{"d_model": 576, "n_kv_head": 3, "norm": "rmsnorm", "positions": "rope", "rope_base": 10000.0, "optimizer": "adamw", "lr_head": 0.00634, "final_lr_fraction": 0.1, "train_tokens": 609300000, "dataset": "wikipedia_en"}
MLP neurons of a small language model. Each row is named by its layer, matrix (gate and up: input weights; down: output weights) and neuron, and shows model dimensions 192-287. Each number is 500 + 25 x the weight over its row's rms, rounded and kept within 0 to 999. Numbers have three digits each. A neuron's up and down rows have the sign that makes its largest values positive.
Before each neuron's rows, "raises" lists the tokens whose logits its output raises most directly, leaving later layers aside.

raises: "ion", "ive", "ión", "iar", "ious"
L12.gate941:499499453477537504482517474456496497533497473495437474489455539480497501499487531502466504512496502514505469486475523490504502508525522502520526481543490475491458498543528501450508526490513499530467476522519507494502494501517537491534561534471500498480465494519500503492549477524483454479
L12.up941:538557480487521481483512500469522504484532511522484504525449521480455495506512517499488512488493538502478510462515532518450519502504459452502469470503452519488521491518480498498465500516498497501483508507535532492514490450530482485503528544493452511504489499473503520495531472561493522448
L12.down941:539521492468523522489479523491511511525504459508503532509483484486486529432516521534529496499503491467471485471483529511527517519507458491475523520479505487519489496487467479494487488513529487527486521481524483511512516497518497544509467471494486502508524542534517439498542496498473491497

raises: "2", "orer", "300", "3", "25"
L15.gate1489:492456494503538532546531497495479472500530510492484504553503500505503509487520532472509486481479541443542500503508493488509529509461490522507529475470529498506470507512462513539499473527460490490506551523518476522530495515444506478491524508501510490524537496473506480556497524482481480499
L15.up1489:480509525524498540498507522514459509521491516494508509521474479537508498518516523553490487492536497502540491531505483516518476495471465510507513502494506490524481519504488498517520504453463518509521505485532474558494503510494476469489496470518439520492516466486463492478482497493462518498
L15.down1489:544489488527505508480511508497526518539488472539502498499497479530508542506486492487487473488540533503509511504510501500528482459473480539556504473520531503519550520524486523492458524501472472479449534513459482474494506560495492483498509516480501481500469456519534495505539529486463534504

raises: " (", ",", ";", " |", " –"
L15.gate549:502503466503506528509485470511542545494481527475501460524502486514518488477551480498514564482497471496463538503497507508503502518467530493503529504505501511504575487519509522480474516496500491528469496491486503449476492520474521490499533458498514488498543508490492551514506520505483505498
L15.up549:528580492513519539471459530497559499509464543512501446485517482508477528480472515464530509430484524522483556482530473474487507490498443496476512459505495515484486492500494525490471466489490556489479481469511518450470492512482492476482493492479481495472521527532510487473497507453501503502
L15.down549:530522536507480502486514484491500478536492480525505507516473457486592469489539497566519541524498483511486529444511487511469510502438475469501526545503479526503525479497460531486479540497458514484531523483482542504466533519492502491483512504485480531477497511453500502500488478488508531477

raises: " 1914", " 1918", " 1917", " 1916", " 1941"
L16.gate501:492507516490503515557510495481507508527515503520449497529499492480477496484469465496486447477497497481510484509545490485500516531513477502497467548482468530501437507455479496492502476470488547478521449492520491486479490459487531537486483495464473510466494494481467510505484549521491451472
L16.up501:498468488474496433435521486519461499462520494444498482536509482506525488451522517515540489448487465514522514505465521529547506495514520489524520447503546492476538483482523487498548488481516509535495515546515520476478509501515501469493488480535503548527523536501506541508470499494487493522
L16.down501:493483520500470525494497494482497525525532481560432491529512509503474479462526529521514465505485487480589479485513478470488534526508497499486541449466512550539485545472501499493562545497535497499488492530498553439455469499507475507527508482485509506474530515448524533517517488489481510485

raises: " Puerto", " Chile", " Mexico", " Panama", " Peru"
L9.gate45:513508480465515488510488506525508492480501496508507503516512513456514533482504521502501514525487559453464506483543461488484479483545486486454514483515444546511507496483488523465468518480498505552485482481482534529491510520492509483513521549532556519472534493488515508487475480505498527538
L9.up45:510539507511480542500476532491494525499497527487499533557475499510509491486506480499489509502487536462505538521500446495510493531516500479505507507520459528471537496513503504464513532529511498489512513492491492516469529537463527477551467467480478475511504484484536501530447482506511547513
L9.down45:491464506505523475502528491549500476501538490552470470465508480524478524482515513506515532500508493513547474467511515510488489519515511535528489461501558471527531468496498485514478499502467476480495506501502503492513434496522476495488545554493552520518491528514514495501538520508481465493

raises: " vocals", " guitar", " bass", " guitarist", " vocal"
L16.gate222:502534515498530489515515480493518501502496483480497503547465477503485482494541469488467471467492500495575491523466529472512507521476517516512493485475450463499503492492514476471471482489495445522520478475480520481522536488485513507478512524463513534560516516507480548530479519451478584459
L16.up222:480489554503551476489556506466455501509525534520490441474445450484515501498483487458492474506513526495494474510532492467504498537498495464491506486510473538537505509469491524472498474485488462516505524514512498477478488522512500518472540520471554492531482492473489520511528533505499521527
L16.down222:493444476506483520476518506493509501546480506498505521460499503509452473462509517496526495497518492510540562490497489475510491464450493473472499470491502552536490504510484518504482492497473495467500493506515531464489507470512440519512462473527551455496482532533502537520549475484475530498

raises: " 17", " 18", " 16", "17", " 1850"
L16.gate127:475497527472512517528512483474512543520505492491466503514505522531517467487569473518521509519467472496494477491476454542517506502460484537516514524496467519523516509507550505509513524522510464457497463509505534479469482507520524468490481500471536463520485496512489543490437492504505493528
L16.up127:472516485491503452504494515538447531503500513476447462495518476543467523491521507465511508459527477501460493506530500481513468518479509526496477489494463486532508521487517501475505497503532459499533457532515496461491482526517504467512496543514518516531475468498484496517501506507545507530
L16.down127:477499502504493518516507499469516499487483530519457528515537464549540499473525524506458529508511453493509484505509518495488517502513487492463518498495492510542482500484534515521526513506473466487487472504538510508484519498549488489463502467562510477458540434535490504493491516481442486557

raises: " \"", " “", "ís", "oes", "Ab"
L12.gate614:430515514475468508540473534492484530486487537465500499493469544453509586521502500483564426530469481471479522517455480501519497488526464497491488485482484475523470501521514511530558475498527496505507488544484540476496481458494450491519477465493532483526487498504512464496488501523464443477
L12.up614:501494522499478499491492492501523450456525516477502531516443511553462503538472493495518529509489548472504456526540477509488480523503449514495528519508531472514432493516497535500455507497458465462529503532518512496514493509539507545515476515518481492540491502488537542471503538462536488522
L12.down614:546497472475512495484502471468523511495488479490504465499500466532529484475525517543530511471504473542494488519538500496525501473489496457511501463552470516459500498440504488482494495508510493509481512475543521538531524508484513484520509523517479467481497520548487503482467504485480482490

raises: "us", "is", "a", "ides", " Buff"
L16.gate360:553511502462533470485431494506473472509493547496461504509493544484509534493514529517502504484493530494464501482553456523485531518481485515520479512495481505519453502499501512487480509506462488487480504472558498524513510513480490465427480508473459515518536545471460514502431485503485392524
L16.up360:515497479520508538503442467479486502498462487497511509559485511483499502500508491486507539480499459507473490490521466480506545512473527523513453539502487508500491511497503480514514518458499501572427464507505498490436510537510494537542479536479501477440529506471512512508495482504530502487
L16.down360:485464504461496515505467530522501517489524491480466514481481467481517502491476503477523517479470493464538526493521555476506550518484504483531493494526512520524521555523489528467494449513525515487476498482538543502478555554502504519494510485483539498488534510508512478507515521477493413510

raises: " Karnataka", " Nadu", " Raj", " Bhar", " Nar"
L9.gate998:541510472448488516511537531500508450479519480507539502493523493492495498509484503568518503475486479470505486455498524522464517460502489533488519496528511491535478508529524506452484484516504504485478519485503497471518493514486447508500516537524477521516496479509518451480478488514532530531
L9.up998:501505482480491447471496513519516496499480509481497531513488486492542481486527468507467507509523508490529489460481504489476460441523547504470500517498497484496509532531513506512506498512527513511465544515495490519482500496527487499483472505525500517537488555475506485488496527465479497554
L9.down998:469507504537504532510465500498519517507498512497520465534528501498517504476459545495553510489500505515457518523551485514508551547479439470524509501492501490512475459464477530512498481489463474493524463490503505506494509495457491483518514502496513506453515451522510503495526522509536492447

raises: "k", "v", "ky", "ik", "an"
L15.gate856:521464505473514482490467493461525487517507511519497443494507459508550473488502521462495517475510496522544530529522506485504473550528510430515529513456456501496478494506550481503508498514486487513498488537500488499500518522472472501461502501504521472500524499490482532491506522487485526489
L15.up856:543524536502539465492493501453549495550498510512514484484547465524568514509486517461511513432496507516513532496523467494476506529533464465457529487482494537468498493485491522466460524560487522457478484501495487498480541512454486527459476524510497515481542493460485515476468473454518542507
L15.down856:474502544502507550448533511519511495458498523508526533456496498493516485504490499541525469485519505506516473492490517480512548461507438491486545493479506517451483465488521526533485513531519480502514490510463486515504526465467532539457466530501484518499498501490486482517507517492514483524

raises: "i", "en", "u", "in", "ood"
L15.gate519:503476498484499510507502522478516503535518505476493488496476499544507533517494502534519480484499476503505455522517493482494507478507487505473537514504510507516517506479530500508520474533522500509476504521503527508487546522500551487483506516523500532499492495428491518501542493487482512495
L15.up519:550519502497549496479474498502529478521427447508519503499482481523527542504512484483502517452474503561486482493521526466478494461540480464463533474466516508519507485502489508446496488524476478471514508524497513514480535499529549488481483547502447539492524492476479438449518471512512533500
L15.down519:500459464508513477494466497532472493514485466503514517435498535480482531500462489483477496498493498527528538494496488494514500484503504496475496477459489504447474444517480472525551528514505512485521464537524486511511457533508489530499530517494487524520498472548515492526468528509513519509

raises: "',", "'", "”", "’", "′"
L16.gate1485:516471440496509473532503513451522474527413485498465450511458506445547513506500511497477469493497456513489525531501518498493517519533501484527467477488500519496492504507469438467522489498448469517504455527472514541493515476520522499532506529454506507533511513478541539502520512526505532471
L16.up1485:512481582536535483522472496472487492502452498449502499495467504522499499481493470484477501511471469541488504497500482474507483531473494443496490473471518526483496488484497507475527548459455480497505468524509479502492512499521520502520517489492485523498495534486489511530438480508488517469
L16.down1485:462488481476497511518520541521534495529513480499474543492524498470486524493523511502507509522475478467491547508486543538518478517496517524528514535494503533515537537501486456509477478530475495539545523484513524527493519523514532462544511487469521517455489477523478511524498516482481499508

raises: "á", "sk", "k", "eck", "ka"
L15.gate1099:486484515467545506520504481469473489508508501496499497470464533505487524504464507517444509493449459513544491493446474498544490460531469492497521479451517529487487494554534530495473486509507514501515498522490493502493507504499539470501472460487519470488482521523491514487514550459457438541
L15.up1099:535499514495560497526506518513471486511491494517482482501444461521493478477549507485465516485515501523497533457523542513538470485486476470510550512479450469479537543451490535539500480459476543496528475489540538507497508507505521485501457465460486503521480467471478534500447482454538503470
L15.down1099:509536548500491497492527539470498521448485501496468479525502457546490515489500487502466479485441481466548479506508470512504486456539484473509496501477514474490456484487522490523465516554506491492495486517486501468510460513515502497490474510502522523479503539495475496481464502493506452497

raises: "ł", "no", "z", "ze", "law"
L12.gate1120:514535496495495492469497503495496511466461471469486538515472513527504486504471479483456500516474495450508509520469489510523508499543493454529491475495462485504507469523486498527490520521520507537529483493523509515467480490543500479546469472515454478513462528471494505524478496497501451487
L12.up1120:522513526528500518484511511510521492515466466499485529535501494499474504495483509511447541482478467463511545475476491482459507490529454485491564476489499506495487481518482522524463507533518526542549528494523489533507506488502495515528480509527465469519525512453508484520484469497501506512
L12.down1120:444479540504514532477571544480505527523479478486492522514513493510460512510498550490483537494542486494509502491453512509490470528514456497541526496539467469482480495478549549522490493519563512515480522525511527473482511517555504532505461512487494494479499501486502454509468475486510491500

raises: " with", " between", " With", "ad", " from"
L16.gate1236:513465497488490488488521482474471463505489493450507483478504518456519505480498488516450469541509496504499524497502554479506498492484476450491486503486469521516507515498542492525497497518497504469471492531493501490521503491477523480438499498502506496492516550502504472502552469514477514497
L16.up1236:497494518484489511494544481476517487516479439499477489444527510511502452458481559555550499538512486514487506490512536475469531508497483508517521544465493520542505540532485456444526519527523541482500510502514458509495502491516500487454472440466489513465502503513475469535517446477535496502
L16.down1236:488515505507506497514522484443529493509469461487570516468470487500523478514500525515507485519461497527465466490466492529495514481513499508498492480513478508454490481501509484522478505475494529509499523468505482544521517478493482539489490548523460524448476482497502488491522439523507497468

raises: " al", " el", " Al", " Ham", " El"
L16.gate1174:533496486499450488511443467531435473514467559480484493498483464509516505503518462480497498499526452460499467494486524497519482508527535482490525550520513524485484523503522493461558503476483507539487552466495499508502495541509535481482534483503482486532490500512488513546530492513452506519
L16.up1174:573557491517478483503515483501479483501489472487491539472489509494462550529501480502528476461466478505501483458503496495482544465526508509500530537475509528448520508496504480470491509479478493507500501496482472441513525470525493499531476523487466501523454468490518467518500491493513546464
L16.down1174:517490496525470490532496461555458473549502497533475507491486444490479476495504524511531515479531496463500527494489500486489472462520493513458500556484505508501514490472474538471571489482465468525521526480491506541494524520497528516492508528441514533519544529529482491485511517498456476522

raises: " 2024", " 2023", " 2025", " 2026", " 2005"
L16.gate984:508501481522519495548515547539489512522514529486457519510483463515498460442532523535509502483500484509507498525509539491524499510512515508521514482483492494508513466478496508537511497540493489476492509503472533452454489501504504496527484528467499515541525564525507463532528509545493528511
L16.up984:515518533514492500477511487442483514499529494485496488462508522489514467487504505473509502428503532510492511545508526498506523474509520488504471490481485492496476480479495504475493503508541520495489540512497467491529479516484509503482452470500533505533493507496497457525545479455513502534
L16.down984:477488499486477504470517550495500484560523471566521481513513471518551503524510484498476534490488443468527487508511557478497474461490507479488543512538521520535521475489488487521506466559528453491523509525486465475499469466505574516517471468491518524503492534478470497502504492499497503522

raises: "ise", "ising", "isan", "is", "ides"
L16.gate943:497554496503504460516487425518501514521462503463488494516520505487486484529493511498513494475479509486469552502549523510502539466485482512495464504498475478541555508493497513511517511508503480487488488495549507533497493510460539490512468541499453518538492507510539493473474497490524491502
L16.up943:495502525518451512540505446534495540500495517537514513479491495518505478550502482526495497517473494501544510499517503470477475499521481478470473479463453507513493541526465467532501487497498508521479540476512493453518469526481500484507558516518470518498524476497493511448518501500482452497
L16.down943:467487493469465459520505495501475502508496466447458500457528489469499494535504523507513510490506529465488458505510510512527528504539479457448473495524507500499541487544513501438486530455511449461509536513487486470497515525536482479506477546495531505530500509516506494488492492510508496488

raises: " scoring", " champions", " ESPN", " Champions", "play"
L9.gate402:498532511543445507500513492473505542504478455507501515488526539540511529501528527496527487532502537482473485467502516486492488490539515499503540540483469520517494473506490492512511508494511493490533464513483470527496436500479499492526511529507512494559507512503498479506493478479549490517
L9.up402:519530500484477536478525486495502531480536495499473527555524495504458509483524465472539474519541498460459500512495498510474483502518495505498493506464515469523544516538454498523534475449519498515472458479483474488510535505443491492520486472522528483511511502480480496541527465541492446481
L9.down402:468461504490529485465458511503487473492490506497500491460483498477517512500494511502469512458472501541531484507512524493516489513486481474516517486531538526506482510465536518492489513506455529503507532538532535480485508519548493534457498518470509511470505464518516567478475529499487534528

raises: " bass", " guitar", " vocals", " electric", " piano"
L9.gate1127:479502451503514526551515476507491497506483535492497463440525484528507505479507499460474498502520502481523485480509508512462515542519509463488509506452433514527510459482509527486504480531518485523474532516528481477490528505513525443529508492526527441529485476454513527487502524490487512477
L9.up1127:485498535489539507508522495441515469532491478512523483502512487455498517511529522487514484514495510472537491499484535456528546491534507491469508499509504513494562515495498527505537501510434517466536499522483520479464526459505473502500502489484550513539469509489506495489503491477506494484
L9.down1127:474518460523509510489527493517452473480490554522526478516451459477499485456499482480530496546500536483491504532489537503478470472512494466484500468501470496500493463513489546496505483525507492502522508480519516504508557464509488497509518490532508492520487494507518512497501475473517535494

raises: " with", " together", " throughout", " here", " from"
L15.gate777:497528498548475476490504499528448461491508484507507438494502523463524500492518491496466525517497499496474486492464482504530473479563528480511521495437514500487448509522570460445491504489483493459474508494474513472489501509532527515522547493519531507511513500519529502479480489495483508460
L15.up777:538512501542475496496515495484476512520487439500507488467513494497489555469547533535542487542506486479487494455515487505489498496522478509483504544458520501526482496511445499478526483538488522526503510492462482515509499453550515534524506459524535520486505508525494472498490498473521467492
L15.down777:506497512487477524482498478481535493472479539459483480484473513529544501541500469499494527516506496550489507553463504477511499469487512482505523496491531484453491444478507482506486499479491468497470517518472522513452527488523521539490524498505512508515460498538559501471462481501535488480

raises: " approximately", " £", "ceed", " around", " nearly"
L15.gate295:544490487491522458494489488467500510491487521516521510492478525498521457495548523510480532486537525518492509554469513513514505550488473456538474461492522495540492464477524480498454474559517498513490491476519484472548470534456496497486525480530490497468536502501535524469503540450460481437
L15.up295:518490546480524489520512504475500522505453499495464508505473522496493501477561493512492523490551458568536468493509493492495535543501482454533455492503492460504478481432507492529490539511515489516508495486524534472504507519453525478490452492483476454492496515503533514505518462473457485479
L15.down295:504518506489511567527559471495504539519484508495463506535514507558476534468489522506485552494534486510496480481456490485520514489521501501505472497514554479522510485500499510541439546510514521524490492538545496459501552518479483536494478496534489451453506502476523467540491502520526519502

raises: "ors", "or", "ments", "ory", "oral"
L15.gate1460:452507547484514523512504505487502531467517514475500506446533469508514501511479562448511529464487529485515495500511506477535509533565433467468497501538514507487519499489490502464551514528502471461527499474477521542489502504489481515505464446464524460486486472493494477479512487455482476518
L15.up1460:489533531509464493455512500551466511478487528507494448496522535499509511509428479490464469502507513445473518538506503534468523518499503452497501479504511505499497532522480507506458486499531514467508494558464487492465544488465490518497519482491471465469466463537501523531501473544469484530
L15.down1460:438514517518499470519456510525524544505468490522516534487485469551506466507527515472527478505504504454488514507493510501554534570487523500445508506542531504549513484485511511521525504510514484509494477487481500553514484512482484502523542490455536512518512530484473549515479476529511507512

raises: "un", "u", "i", "ís", "ie"
L15.gate115:511507522491512467529471495509490557517521478472474503500526486574520541493505516540523492487517521475490475474519506475506481485508517461478548531484537537510473474475519557463506482522488526450460471536460446473522512506509523473534482516493489530556504535482530513502534538504454531500
L15.up115:503517467483545484491506521556476520526507481484453505519549479521507537529471499516499472506505518439495450522483481453509516536536541536515538528462522508514516480484542472491483491542487487469467491527476462472532451479510544498525519513489556454468531569490501510549551505510500515535
L15.down115:529434545503481501496509515545505536503500446471483507487506440483500523502477522501497486500515527502490518500527499489506538469508489482496489504491467501461526485507531500504512483492485471471478486520500476461513469522506529491538520524459543498506513488528493526545505525495487500510